MLP neurons of a small language model. Each row is named by its layer, matrix (down: output weights) and neuron, and shows model dimensions 160-415. Each number is 128 + 32 x the weight over its row's rms, rounded and kept within 0 to 255. Numbers have three digits each. A neuron's up and down rows have the sign that makes its largest values positive.
After each neuron's rows, "fires before" lists the tokens most often just after its 100 highest values on Wikipedia text that the model never trained on.

L5.down1639:138113138161094137112084096158089147138085122156096075069147089158108149104119107113159170133173167130132155131160135118133177142102128098101135134097132099127125180155128129137109149114127140135201140171121080128116116103061153148147095113118153129182111097115112191116148120137105097091114118093125116105067166115135153206140165111131125103151103139096141076177112115109080141133109154095082196136120133098038159151097125123071161164134170146103082218080127083176129106128133124144137135140123108124143179144131081141140120151137103196118141116140201094119186086083115127092097227139125174089138144086088110142096073160094188106079180143118106142153092140138162120136155143137175138131120114121100115111136198145132143122113140159150114145087177123101098166147111072
fires before: " ", " Set"

L5.down1035:093128083150185050147096099116112120134124117041138147128132103167146117146111120135172175190098135124181083081136153145094150185134073174143149096132131098112163172127133129162107067081184098125127104144108070114140139064076098144199112149129115134130138154151098133113129144126131115148125085121130113131079114140148200176149192160153138127144096149123106101185099160145193165150141125156085099146108105133117123158158110115159161111132118144132109121065099120111120171129143109146076159134197164076075122101104132109193201136156104134131120133096169113113152095124087095112125120149164057133134153179113094151117119081110133115104136148072169098077168117164057090168161165122120175169124131121117121124118154160088107185110136111080125089095131133095088132136125143
fires before: " ", "0", "1"

L5.down1390:037151026124077141085166157134152113133120086143120131132117133115119140127120151142158118119145133122134112179097119108104135095109171078123115083117098101108083113132169128119084124158071126142087072203107117112147106091161197111092156128124135058110143114134110106158148199082182137110144142171100117137128179184145090118142170153088150125186178164141116125110098087123139203106139185131170158085134169079175153175091153187109081149119070173124136158182166119114119143128125122080139126140112160113092138118142117080115166131160118126124135077082070078112119147110178138148113123134119154133132192107077144161121138133057170129126104088139156141095092097132083131159081194155120069144132142118129127115131113141016119131147074121151121132193093151125138139107143136
fires before: " |", " and", " |\n", " is"

L5.down2403:079130157105102118034094086188146089139138118135088171115113129152098179137114088092067140157134087187154045163154074184077151114162057140098154106105116188172106117101122166127142154154133099125126134145107180098085061108112162103084180182121199163175152099133133132114098149142148080127084147102093146172153122159106089107124115113128125132088125146166183052110162124138130108159088094132154170114129117128083164124165086135168068152149125121079134102078099132136183176139161142155170073082107130140119146154083119110114123140106125133196168121186114150112161135099087117189142162128131139107097066087157108116137111123138131150110118141135167142107134162108176170184153098101114070140060127179117129113093177110118150094092148163134145080111139126125133148074145123
fires before: "–", " |", " ", ":"

L5.down60:124195114082125141161119146130171117135144171143070160131133161120144171133127122132125176133185143101111114078082126149171123226151093090130136074163116156095136144125142157075156137163119147123111152150177124089119139158077107175113120144106089125031126148120115111177142130200106160115151111111131138152125124159134153154179112115159079118162163094126127134150099155117135092098147117061139148180142133117125115124138092137138121109106173112117162080105135138176140190196092137107134105168100163148117134119130109087116168138075106180105140164178096201121093161104140176135160156081126167081130147151111145110134145123130103148135080213142192123084059147108179193137121087092103058138105159096149100105106159166171096152142097088090171114133127139116122137097137169
fires before: "20", "19", "18"

L5.down1990:102137169125150140163129144102111095085116098113073122093152097172088147119090116081125121159080185119140108122136125141067153174189152135128169106139140117202138135056113152161165136084154136088093121134136095126147153118072149102147139108148129155168112225142080155122116123104094089149148047149109089154128170123077157160159103104105092116113082099106103132184161132150072105110098111154146189062152140163107124128065082135108068115068148144131095211111088190130109109114138147057115153152132101161138125147142104135113124148111103047148100134117115098141141150094054177165102117137160167151117132107114168147184129119117128172112090088137116186074148120133141125098074130130101156163140108133132119147065171081117110135185114192192116175139123106110112060102155195
fires before: " a", " is", " an", " was", " the"

L5.down68:041141193082105138131116127097122130101109150116110107128104147136092152131148118161136118121129168149160076112056087149121164112095080122151089126183094153141072148084164141168108065109127105166114098185129090171094090162145131148085115117121090129160129119104145140107116147161167114138116152142120107201139107116132100126102133184084119146096090145183176133099089090139161081124168185124141132164119105096159157090100130128099116127062150168200143150141149177133111093102071134116100110119060118154109140109135129123149146116111096146084102136080210104116171136195090137056156166178108098192102120129198093145127110113086208145111118134115152171136090144125168110152117108171109128080162105101090148160108126156094152091188175083128174160180085076179132091132093154
fires before: " |", ")", " (", ",", " ", "\n"

L5.down2178:045103160097128113095180141177147131097143203128127078087154081116118143111107145130179128183141226126117130147113157125199133131089092111060125096103144168111172158144112108143107101145116100166170152155059116143160152145164067123200112094186186111119132129101073165088120140127103150090109128218067197168132094119134142139124095149210146141104134127090134130086132146087130166122095120144149061087112122148106151143122202100127097087106097126143163139147120137129121134152099106130144162162118074067117120133129165105101146105122145113120142087101134163106125146092154153103133116114110093207105154147104103073146139125077156146123100131137169105124128157168099162159093088145102131095111100107147098161120133080151086108102196173154100134104150131129126122142086168
fires before: ",", ".", " in", " (", ".\n\n", " is"

L5.down55:097177097139141145094156126146142153079175170135082132130128142143106143121124143103086098108076138148100098096164118142113106077144086124131135135100046126150101210121142116109119175155118125124137091125132051149067108124113081086149116111146143100121146103109153131169139161079135166099161163143053147115134148179184097082098063113131130157093134129125067078081105112149165091163172155126132135094109152119137166149131146150157092145111106065113174096161160161107089108167147157133097106126095108138105131151145117139137144136129055190140131113086110066145150147102190078196116152101120114159113098114102117121159131109095120155073153123140127135109123082112130122167172142125158096149143101139177119122135083141149153102101120174123128077128061135108114108148144150
fires before: " ", " |", "0", ";", "."

L5.down1820:000103144112089171132134147106143110103137158172099103122188152097139064128176122151111146202113078186120136121112107111146103121191076146113216123077125076122182135080105120109149158137172149144170123103132070145129151064155106137119143152098082125138099134135128150090117164073120132169116146086177143071132174119176108101162123099162154111164083087092121143099132149207130171110128157123140144133087148133040098148129153136099106131147109158149138138137107166088134130172127168156113091133139146124095142142082122143091122137117068144118119228131163133090127148082159170177099082155081126091133102139054125113149122140109130131121170127096183116161135089156134117109180110135080107155141146093093113130103101098176102100118096135117095123083130108168154105103111158
fires before: " by", " in", " to", " on", " with", " of"

L5.down1072:149164116093183090061132135112097093147144083161112132116133097134177129157122135098094181101086148129144139129072129102142117109178143103174076120177139160137127062166150126136112179132152139080084074172120146148146113112093151134142146103169161193136104168093123106120105092157141089141103117130088171124140125125107116143101141161150123060141131040138114145116115095092142091148099125106146115208141046080127092082123150094122125166126140099155112110139107046160149121160093105152096136125162152121118151094106148122174117133112095113107071063123109123100173162126102086134169098065120123100143143168142084123097098128151120163163119081163113056055120121135160139140143160122169174154123109188058120123158076124102119123108133097138176080128066177144093147130100106
fires before: " ", "-", "3", "0", "=", " |"

L5.down1400:106124087142121130125141101097122072145177116108141112134152157149069106148130121104180059101105143124104033114127172131132110170137112115137136167132160133097088103146127136094162128121069092214157074155108135093128106116089159112115159214143142141118118157158137143133173098125144110150128134122101132135123126155194176179103084141056197100095092132097158123113147123105161113156191131176126117184115067185143160130145156142081136174159121125118136178147103133176078147138104121135174166085094123161145166169126155127142132095162135145109081165135126137151130193161169103067128103138068155166138136092139102187151138151159159139138113133091183139146129169126143075160157147149130121091113105107122156135086157117129055051129112077152098109062181127074141091155116150
fires before: ".", " |", ";"

L5.down81:092055157075132079116176156157125115138152165093121108138098238099113170143115052110128104140163113111098105090142170058130112138156121096097118107150141123145141152113103154066140168142152099111155169109113147103139132117119123112076117133127089109152126183125167038113104133193134162123149106070101083147148105110148108163109123127156063130087145061155158171131142192137095091124090184125117153149132114088136124157126157076149086138140132170125165133114140189156055115147147175099116119120188153139079129117156204045147169078123088172155144116154136126178059138098096149106118145073038098121131087079109126091078122085170156111023072125109119138104118116141148128158168065136091158117126070099181122197141140137089111171105139115182109095126110058135131118078124102
fires before: " ", " the", " Episode"

L5.down262:171147044164126168029128156151134146159151165155157078104125125118145135103132109152142094174080170185144153120136144124073131141084113122145172092173100148124160134115092148099125158109115091126057123144133104133103163084139120171104131103209131138130105133096157088101102110103089163126093110104119149167146176142185146146100168093129101121128096119128089081107059134118107142115102097109123145148160156181171156105128136062084145089159132104149146115082123078080189156154115122110147094146090194084169114083165137135087120147129203122155203173135177151080148132123127156083099145090124135157077086111104141140124152148101109174166071180188177181112123170119164138084058096097140054131132115091111178087120150105101169132110191071164140144123173135113095142164099169
fires before: ",", " the"

L5.down673:183116158142142127095141159096113109148136147138106121132139112145206102182096097215108067135157116112070106143089107145125146133072149156153095119128115215133163109188108168100153123144127092097126141161138124104134109126099189126139092094144110124177119123144128114158134191142096168128155127111106170136070082155117129082139209121178110143168182146131181179102140090115130175150085117134134128066173118132097155158145083149157148094114151113106136185056075123093130182130209091109205151143105140117155113170074117143089148106157143127168127137121165064083130141105075153102115153099149157084161082133132118095122166151140103155098145124114101137123143151144158101149144123136176116152188195152138174136114069169144166161144154170170096154120141153139179053152135164
fires before: ".", " -", ".g"

L5.down443:026145153129113104128123178153147095086127204154084139127112140103122042093132118118153179133142209103083150128145132175141102081116109102130166092096109104081142196175143154187176102092173114131125131140100115133142143167103123161103096196166096095061138127096088095133120187092092148062094130055136160112100159167120134167100126155099135112111046111122130149141178110127147160120152075154115140102137096112123128173118159114127110108136117140126148164117109162124134129094093144128136174143094164157150148101161149127131189177078140157134120138092173107169135110180133092191125118134086060129129134148082068109151155157114118066153167110123160155147097135119129128078144081143131052162094102117073126110143168110145150122124126119105123155110114080125102122109108124
fires before: " |", ",", ".", ")", "\n"

L5.down2098:055123154128155152068135198114140180159124142109140193153156132068109076150119103098147110099169190077182120087083132134146153150090166155148137214126116128061094141056164152115130130132118127126133109130155118111182104102179070125053114091170150072179153160131056105167136151113125095153163171119137119137162103111107115123112118152098110112114089129112093123062098184082099071065122202096119093098181160136181140125122078157192123125176122077164113126134233136126149127125121123097113176145164153167090131145105120130110127103070100097115118147192104094143113099162086198097131165137184160141159135143124133077054160127122177214125134173104156134102120192113168148115151097137142162177169106137129102158127151151101123122154137111073149116088145165114061133143104170
fires before: "19", "18", "20", "17", " ", " in"

L5.down1247:037156208138091090109113135163176078146120138109087102154095129127112175068102164141085095125107183080162051164113165115106163155126127175073180110142099179109076168178109082119091078063168092124112136124184069137129147099102067083175159147229114119132136160103155101095113179086076157140136119132145138147143174093145073157106103108100058162081110148097174133155114059081140131118128122099133109094139140155128138073106167067152127112077166101133108203102112131142052117183139136114113111127111169123167159124097199064173101132135152152063101184120118134102122173216117129123143113171127067125138090165080146085124121190123127087151096188132142098116099120118192174147159152147171124135159125143142130182117116152114194137109121125095096102146114127128129144105128103
fires before: "-", "\n", "|", ",", " Sarah", " |"

L5.down1925:100049099150069151151112098118063093146044117156124098153107110119133174118036160111114126134096149145126097148173147081203108161121144104160085115118136121142091109147113116102216131139111135098140097091173090111112090161132115140131116133213146151112143121121169180158102192170145144155127115140106187099136179047150100139170098114145130130102153145085130077152102144175076086102130090093117130161142146165143161185126107140101112149058098192069094037072142114148103164089168059173148069080151126095090162156100138103147110160113077123076151165147091105130098130135152102124116161112104149112090073111163116125135175090170119156095190125132115122117112148180161089097138095187148105084157185136176137125102133172081148143135161128164109124057126108104101101123136110
fires before: " ", " +", "|"

L5.down1054:187127102151168175153154085138110183177168081128112151124099098162161173165153111107173126134133121141159100191084202120104114118071132073108082143146158127125135172175076165108138142157163133206168108081149133188143147105154149112082153146127072125179168142108134113112125132152149134107086168153081092120143138131120145138128146109078095104212120116179184121156080093052133132114111148113121117091123195166136132158131139110146093129101206131081111130141127138093108097079115096085187111149161120137120178103123120014123111128108101161129115134132069106148131147099202134160113129177118077131136160090194129155145086094062149139165061139113165117149062149139109070142180156079099077131073189096077140148096180075092081153106124119092174110127154115126146111113159075
fires before: " |\n", ",", "|", "–", ".", " |"

L5.down2176:141127112169141110107123142125150123116153085076126090119106081124130138118092103178113163118111086144149178084133102108131126102151145088098130187136136131137164131094161150086095153123161106102141096116148117102181087110144098173128144122123085111103063122145122136131145118092064167128168133135166114134157098132159209100153136084101130163042090150040124121099072080137176151088088112132150135120146102134120126129094120105141134084118112137102131139161167098081116181147154151117156151186083076174083105134135165122080166161089112147168078104164146147132133120151189080140144185095076157138150156157119105118122103118101150164146159181103139160069078112135163098096165099175129044163150191141138096140130120145166090138095108051082130086139122115140128054143080117
fires before: " |", " "

L5.down678:109141128129129163086142122171087152197083163071068128077148147119097127122079150153171145105180163127099173123122184154102070059149146104092156145121094107062203128157136107141072171151188120152161138093148155112147126180093162164125102098158194111097161126122138105099070155135072127134126145179169168091166133096076056141163082127108121095118076126149105104131075125187161108125114132140143134170065041098103122134135137085110158043129166158143114110115175126145149140171137121113154137104166154160116128087086171160129130037110183149137124126157138119112128191182155161109120192125137143152166097140086104162095115129126163151120107199154105160123063119110088139174115077110151157177098105125140166157119177147144130168139103137119137151201141155141101118095140133
fires before: "|", " |\n", "|---|---|---|---|---|\n", "|---|---|---|---|\n", "\n", " |"

L5.down1940:126130183120136108133134131136134163133162050148045120101036148140089151114061111127138103138120134081105072123174145137184109127149131167112165125086114092101133149121095136150110075131099145118206150104102056119083071140175136088117057134132075083174160087155166138153128159109141170126137102124090143136163171114118155113143016146096096080114173137181133175125162098136137095154140112122128122140148128089214178143134133148082059119147112073164179106114159133125120165052137152120075144157134139064056079120107137053167125184109155079075122123159144111133100122198085131126153096151138077158140121162122139155143132134108101143095108139158152126072100092074086107105133167184140155090168136178127074165080179112111108123107124143091085086224195079129105135116109116
fires before: " ", ";", " |", "0", " ("

L5.down2547:151147155117089141138162149044065149127136144152087107107135148172151107108108098128107125136112153133154143134092106169182144132096131139128080144091099099120141078074159167081136155121126162141109158133127131170077151143115048126162119092129110115100125146133165085144135073123148124150132106101135116151103112123071152118100093125079099121095087151129136092140143082110173137134068081105118151136133109165150202163184147108086104070060114172161145120118064155164081099099139092142131084158087087174146080141040140141093138056122115121168179082103063155111100106091120108111187132106127126185112102150070089209154131122114185126108077133132115199077138123097151076177078134148180118140126169126089139129108111164168092144154116157124140126144148135171157116170078144
fires before: " |", ".", " |\n"

L5.down2080:178146124046156189082115101130160121061157126140137172137123138182181112054176077141115101174118100125132110156137091083081080103164164182117161126143099192119150102137094116136149093146148136142104164072127169086107091114110144152104096163150088073193139174086100191134126188126152076133155113112140124159133131161146147143096157077130112122187144129168163133199115127167142112119132091110121121129114127147109114140106122126166137120116110137074124118138175172072150142156102142122066120181079068118140134140102133107165079131164149056160127116124076049126103097067114177112170088128131161127111124104122198165120102151090130132086182093129146165138114158105138108161145090043130048171101094092119119117089179130142137181110151125150112124134114156114088106142160092
fires before: "|", ".", " |\n", "1", "0", "2"

L5.down1695:172119131125137143114087130108092129114081050133081132143121136151120166183096124113129064155130165094146125137083161150157123117089129123105213096139120114098024178122143125089129088144151147111147134154084068160124156146097178108098123163168142106147160132127110136116114142102167124129193137166135193132145155127148167116152053108094114141130131147101132117120077183120097173143124150122088082127105185214130180120131095121118134147080090087146134093054151056150131134167120114136154163120087101147204077114121126103120108187107132106140094115136181156111135174129087164123078136153062090113168155080092111122123090139099174148118113201179120135150104117119105086094166159115159149102086104152149081154183183166064116147092111135105098166143134147138243120167107163
fires before: "|", " |\n", " ", "|---|---|---|---|---|\n", "|---|---|---|---|---|---|\n", " |\n\n"

L5.down280:098129098109158170150118127154165134162132217136166151184185137155074165104132098120154113174097078150144147150135134181065112118169150127097162081151187170117143076197112143133148152145143094087122128146129070085136104145060161121117135091192105111113094120130183173158127134189150162126137062101105118104087102153119102132140089142076080144147100124072144152188120112101158049137080110087102115173098065072124157090166181156153105137192161119065163137110129199193141141154100116086139098141112176100217096094103091147098144104109140169144115124132139124167109136142095155154144131117044118230108175130157098105117133178116129124121085146163079089127086114126100097132145155119145110159119133116118155148099125121112117169111128159133160117137150187159103134154121113
fires before: "20", "19", "0"

L5.down2422:155064079124082109126089127105117132062151128136144103128144149081104106166127153153111110140110114160110108128131167105149135162138134082094120109057154197165138203119151134141143131141142099150193108143184118093098105168098142109123130163172132094153079189125125207090095156070083176106139156115153132140073153105127175134146154117146159086149124088144119136187126157156136146122108108065175159103167137132120110125124110100094166082180118136131090170111167142156122081088147124117131159067093170119116159084156185112143106116176087140114160179110125094122118184098181111153154132137132127190129045060110170055162152093143196136127135127067093175180140149119106134178147127127095074066118151093149129155105145114149184130140080176120162100188149110107173128168169067
fires before: " ", ";", "0", " |"

L5.down1593:096113107105067150095131148106172065127143176156150134121125166162120121111124135117160154075139083101062170140118083128118135119131183077123154113130101090174153117119073130118146112127150159080063117138101110153108129194126145079158088144126077148130143161092127152128134061139110132131143137143132160138193141134127133117180077130144166115165132121121192154115114131123130188181111156110129175161160141156117096174106135111130130126094149174143118152183138155146117118146088137149115141137149081201198047110133130176130190047155119134186184136116118133059058123112149150131119127139135138070141131163158117137169186152120123117133127111112218136092097140120171068107100107069136099098118129157137094116106107056156085113207111139085094160075088118128081144146093210
fires before: " |", ".", ":", " a"

L5.down1114:071114135176141152104133132176092136142168133127112176173129138134133152105079102093186101109099109070158142090096133130190153104150133181144155128178109178098148171107148120180090156156155153127127120120189169160139133099145124120115113112093141130118099112180123163108128095128176124173165150172112106118107122110119136121059154100118151122111159132170167160116107165062111099117070147142092129091168143130125128128098146109168177109103176170152173156137084172159148140118180104162147120149120128114081184095090129081171099088121137129124127157148140134186101117052126119135056141197109156094115109147060080113110123128099167147077107132108085121095176127133177152137108143145077071149149100097123154070142187076113119154152151072177200123129179098122116105105110132
fires before: " ", "19", "18", " the"

L5.down1080:084083095157105078098119128097102149157145126127142117169119165127169140132039135124126100092041130151166120070132116129118092168103130165130111133087086173190119120112153197134147057088073125179153083107085153083104114123146127174115150105211153164160174146131063129140130126097142140165135103152102093154186151154108105065154113135112134136105084087136136179081106154113094120130141098095153154137120139159073147104113126096099130079080100140150154166092129129162172149177129156095185091108124139109094062142090157209200087099139193123098180162130123138127137124087117198159116145146141115146155146143147130151128109156113091103045155124100141174092090119149137114089066122132139075101113125131103108089119121105119155099059102099141111162145082081148087126121126110
fires before: ",", " and", " the"

L5.down136:179160147139086144091162167149116106137131126136168180132089184179156171116121121103124130107161091118117063133129162112063108079141139083146202122184114112163116138119134134062171088160204148116130123163146139166115141148135088072129075131201048148192171119067044197108156025111063120179125141137146084108122150173171146123130134109079167093114145130156035145073102197152121125153095116112120147120106138170169144111137138062119150060196165101175112198158126155125140124151093108124194170106164161084185116118125143167149162106139169091101094187097128109146138116073142123109124180106092123099086111067115069183140156124063184105060127185148170117112051167135088119149155101080092033134179129121107110100155083114181154114116134109137123163160135133160151134112173104
fires before: " |", ",", ":", " of", "o", "."

L5.down2542:131086156139125109197120135119067132143110143145121104130128139174181139093109185099108169110129073116132139096123134101170071132105155117036156101143140145166183122151108125139173133145204121123135130112115125101102116128104135148144093125147099110124136100075115146203115051147115105081112082085190138103156123155130120121128157083166136141114084137104084064169136145175116167199040193104168141140188140128103117117171109116170106167163074093105100121174089117131095115163095112143145119144151133140215198133082069153114173068124057094145087106086157122166181141128135072152150146117139125126175145118148155146097127160118168113093067128105066165133170142169121074150095085046116099153106158104085126093092144147133167127110126152144133161082123143107136152118148060
fires before: " |", ",", ":", ")\n", "'"

L5.down2455:222134153117174143182109115149126158144167128137146104110099138143145201131099161110204138214123130135108144131119146109111131171144168073114172204145120126151076122097143137158110112091201227129133069182089127093073171159145139138091126122136135149115160129116092195120161109140154095149091104158084170139123129054150130149102064150085160144139137160110099145169102160170129082174131114140091168175122222165161111148126138097130126119112134083136147116113219131063095126173150126105126155156177146170135122145148128118151104140105141142164101128095160132102120187133113117165053106126102187142150131118109098048199173137100171118101145191075126131167124127096115153181218138126111108085146104080105115137119140090085139141115114161139144090087131141160144127170160119
fires before: "|", " |\n", "–", " ", " |", "."

L5.down2047:053107080102170079164118070125092124199081177117083136149116131127125156112092133139110152077122161149132081148183123177161119145117175106111136114089147099213169159072117139116120167166096147118171160076124161082110156162172122082118094096170059156124172142152157148114108138064156101126151151190127150107112111130101122172139171143138116195141101117146117125107146126157111115128131097172134135075166121137103164132139127126105113122116163119141137183114103093199126141087085094169106118138157052140117166128143123088195118129086137173108090112141092167100178110124134163112121099150134145073143091109142168108160182152078158121135136080140059128158127119089095139197163153157171198109116071080114109187084156127146176189132163115138174155116094148148131130164218066
fires before: " ", ","

L5.down1690:108141157088114155116119156096153135129160130071140103133145101145108074125105104168112087097112176123146129112163072112134173133125160133150126219117091184094088239152172121165118139172125125098098154166141079142111104136162128025134104158116089157125174116174176132091132097101133148093151129166129155119132090147212139140095138193163155090118092145105110113082101151150155166123170103115124152194094181151117152113133093180114161101094079153120138120073069134141083178123137162107216151073089097162106135095112200164110110088121147129147158081132144137169097105110197122095151114178120141127105104150141075107072136128130121113141090127148151096182143116080101129146120111130082074129119192141130128144165116155103153148092140134111141157087166130121146114174138118
fires before: ".", " in", " to", " by", " for", " and"

L5.down19:099093096122138129090115142145093112096109113166045160076112095137125169135147167164111144212102100138149112121113112173145084131116104094053155099124129150130090135130110107134105111158132120149118157053127112110161136124086092112131128148094101089115124145110124085120080120078136186135078102095081142040190160172144088112053076177104119186100122126117129185143181127144198131130131145114094129140145123101076106082165087119104090146062160166054202134120134153109169132126150127127139141088123143053132065156134150115135128112149141123183129083048138133131202131168150141124101122148113106089081175126177137074198117120169101168169116100109151081147114099163074066105166144181163117124133088111121153157078198085126092182079141077165115146159124129141125186138123117
fires before: " ", "0", " ("

L5.down2001:122137063095132107168152120124162168206151134125114167108124108121073178137157174086150130163087143132130145219163139198088131151151142042179109138140130165142086189159115146117080195087150136082188122162122137116150117150137142108107119100142233117076140128137109077159162150131170160125184157135115172171173085150139116152098150137164096145129077082136137116152162094092107160169165129133126133145128073067091118137136160143093177180165153140167102110117148121117148132141102076151079211166096146131110158100178105132121123120136131100151080147109051145178196135126132125098099113122140148105187102124117087117134207165187163141151110159113129095188064139125149154098124132147146110180131132102131106149126147148140102123115102143142154165123099153095108120093102146
fires before: "19", "20", "17"

L5.down1971:102103158149109115132127134135167158143195102169133147107113124177099115172087124123137137104093113167168053111071120163173191111105137116104166144107116174120129133092110137096119130177181157144103117153183104118152108182103091142064127163125131144092130138150132152125119098179146136166156146160145185103151148117172077131114133088173167153111147084143125117148137109122124116182160123091128116219130156150195122150120133122139115137152081082206099073184166084158168166125170152143237081151173115082135125122097139140122122122105097166090128142176110186155157160112128115140084141157210183057126125107074084146117105116147120188128151079173120072136131152172135171120150147104139112147111131103081170154149146105132139115140138188161154080060154169138135101152060145
fires before: " ", " by", " in", " the", " with"

L5.down1333:061129123200151107111117087099126147198133057128158139105157128149115066113150119172138176108083145155142157110170104161073109172088103188085160131091125149091116169117173097145150126091093061098097116070103045225095133087135102126137117151190159120153129108119080034152117220158062103162097104173131135086096171137177085065154157125146130117131129116154112113121181141149065141158155133112126192171106085134072157168161174105108125128155152123151083156146162127129143136124125133178128089155158110100116138174208086070180089109106144106155157115103180090088109109128131082134144096158128167178112083143089181153176105215126164129137073200149151104120142113083095159122162107166160132155129097156115107167128101101173096184117164139152145143116150131158154118126116097
fires before: " the", " \"", " a", " its"

L5.down638:161147086177148172044173141144104163126105134105119092132090136147160188140157132135093121175149088157183175116123130079061135107108170118089172116203107133100151154138154142111099076105074122161116148066192074148109179148063148152107146091169055151157098136123160117135117132125097101098123097142072167099132123146098148139113152082129090106160148125093173101156106097131093121112150087115138146167133156191133119127112098041131153091132176113155124098118139138141144131159134134146150135136087089132130135178112156132135116095130154102100164120115109094138133186139167190122093102115085165173129107121118151112145178161097171100096128105138101196042110132124195144105070118131135066194117116109075129065135105147069167102131114116086151146136188128165101115085122122
fires before: ",", ".", ".\n\n", " he", " of", " the"

L5.down2343:142107076073148121137135208132134136146157142107195176147164096146110107100096160108141073106061142099136131117105167146145120181039127126132122116130066059103077128101079108145062101163142166186188181159173116124115121164119073047120103103122083173143078155176059105103094158134170097112124166138141168111144136115159166115096124147093150135115096140115143107118092086128123143117191086125145055170108140153070118133139157183120148119081045130160154117179133111115148187165099119175133152110127122096069107204115095187116175096124144140131058132106090105108139167150090030171117090144090102142149138127110153091107114166113147074140148163176159132122151103144122109134147087120139084153156111142080134140078158140111113114165102125151164141114152099061185111136124118
fires before: "0", "20", "36", "12", "10", "4"

L5.down2222:067138150131101096086067120120178079111161123178142133144170101006086133163093069082121102109111101145173128103177101171148135139165120177170137091096121137160125170092101117094168139087170134155109164098203090175126086108114173150173149145102162115070084125128146108110168176134151168127139084112096145125139143111110093083110132131144095152131057117098124109152163124126132130137083117115135161110119114162125121126107155067153133091129138115150112159135127078132130144161134157091109086127167122096145127163161130143217113143143131103123134185099150095142147132115116190083107142059167112127112150162154197088122124141164127095148102122158146138166125086119095128118074140126133158151147132221134144114059134174113092155151151130146130137047123134106141090020126123
fires before: " of", " in", " a", " the", " for", " States"

L5.down742:143079152182128146165164186143103131106144159150129156121127150125165102177176119121110173098069104192166093133078147188133119138186139134094193116075097130171176101115139134131096068148161176139124105103086119109087125145107152112107168178168102143151142128172175156100143161122105095120179181128151076073146147148137121085155121120125097176134129093119172140074152158212116074099170103093140093135129055127161165105175144052093109154144098194137139104116121112071153118143085081111119145130147158106145160128149094144126079128138102174144173164109069117139169199151131160133153088189153134127086144069133094147150141168121086147143174123111168145089150095146132158086101111071138105191116154111091122159128122133091159126111091162077139162099078125133136113124081149
fires before: " by", " in", " to", " at", " the"

L5.down1670:178143115182113152133126163138134117108061171168129132147101131107191101135082085179089088125199142214127155105164151162178144127122099087126125169136140172144082140125133112144159165091074098054143144139160175153151089158155113143124091122176171157146070138094110134083139143089138125119130129081139116137109110111189123152110145077182120168138133129171174155114116162202130147112162062115072106163093155085182099175174127072072121159179110173163148132121102126116178166151188085116119171150140109121209162139155112154138092070176082142142097123133146116159133136076106118154090145147133130140123140044131076144142134135069114088142145115187159076099154172091140107108097166115168134177104069121076158109156116125139146168121060082118142180133136179113163120073149123
fires before: " as", " to", " by", " of"

L5.down1755:000194135194170157109165149149138124125125110155104126087099111131105188097140118136138114135141086117206054123138156122152181099122102115101142147082176149139191124142108138186108146218133141172108060169156079117132136116183204088152141122184182161130093152151125078134128099111072110135154154105144143108057109114165144116138114154127103121140156165082105124100115122135180139091088113113167151082127145123120137115103080141145127084092165125089092069172138143177078147081136095102176132118115153134109119132183087111142199119142168079154121174110124089136193116172167174063143108167151142202121145148114168099103128121172107103116180143133146136147159129154076140074136113139102126117079126157116060112192077137116149149107113133177152112077102141053103133151182143
fires before: ",", "%", " the", " he", "."

L5.down2213:194160146104130124075134120155200137165117079089140124141111116151093164187126135157178170136218086139120113137095094174117112105174147085182142083141115112115152138121055147101140094148170132147103140100127089093120119111106167170070159176200174132193114144039120187123103195163138135157033098137166161094068108144115123129141104158154179095111125124153143134115059249107137199134115172121109099136096189109125095171105043072164124089197112122122114111140109081124110093147117146193109070131076096134150141117120144162129099117148158113162121116149132116127068112153122200138093132097149114142136162155119063138108137175051092141136172128095178127112129198141158120187062159085121121160163179135198163168161091167165163096079144140104141071186181140073113174161104181
fires before: " |", ",", ".", ":", ";"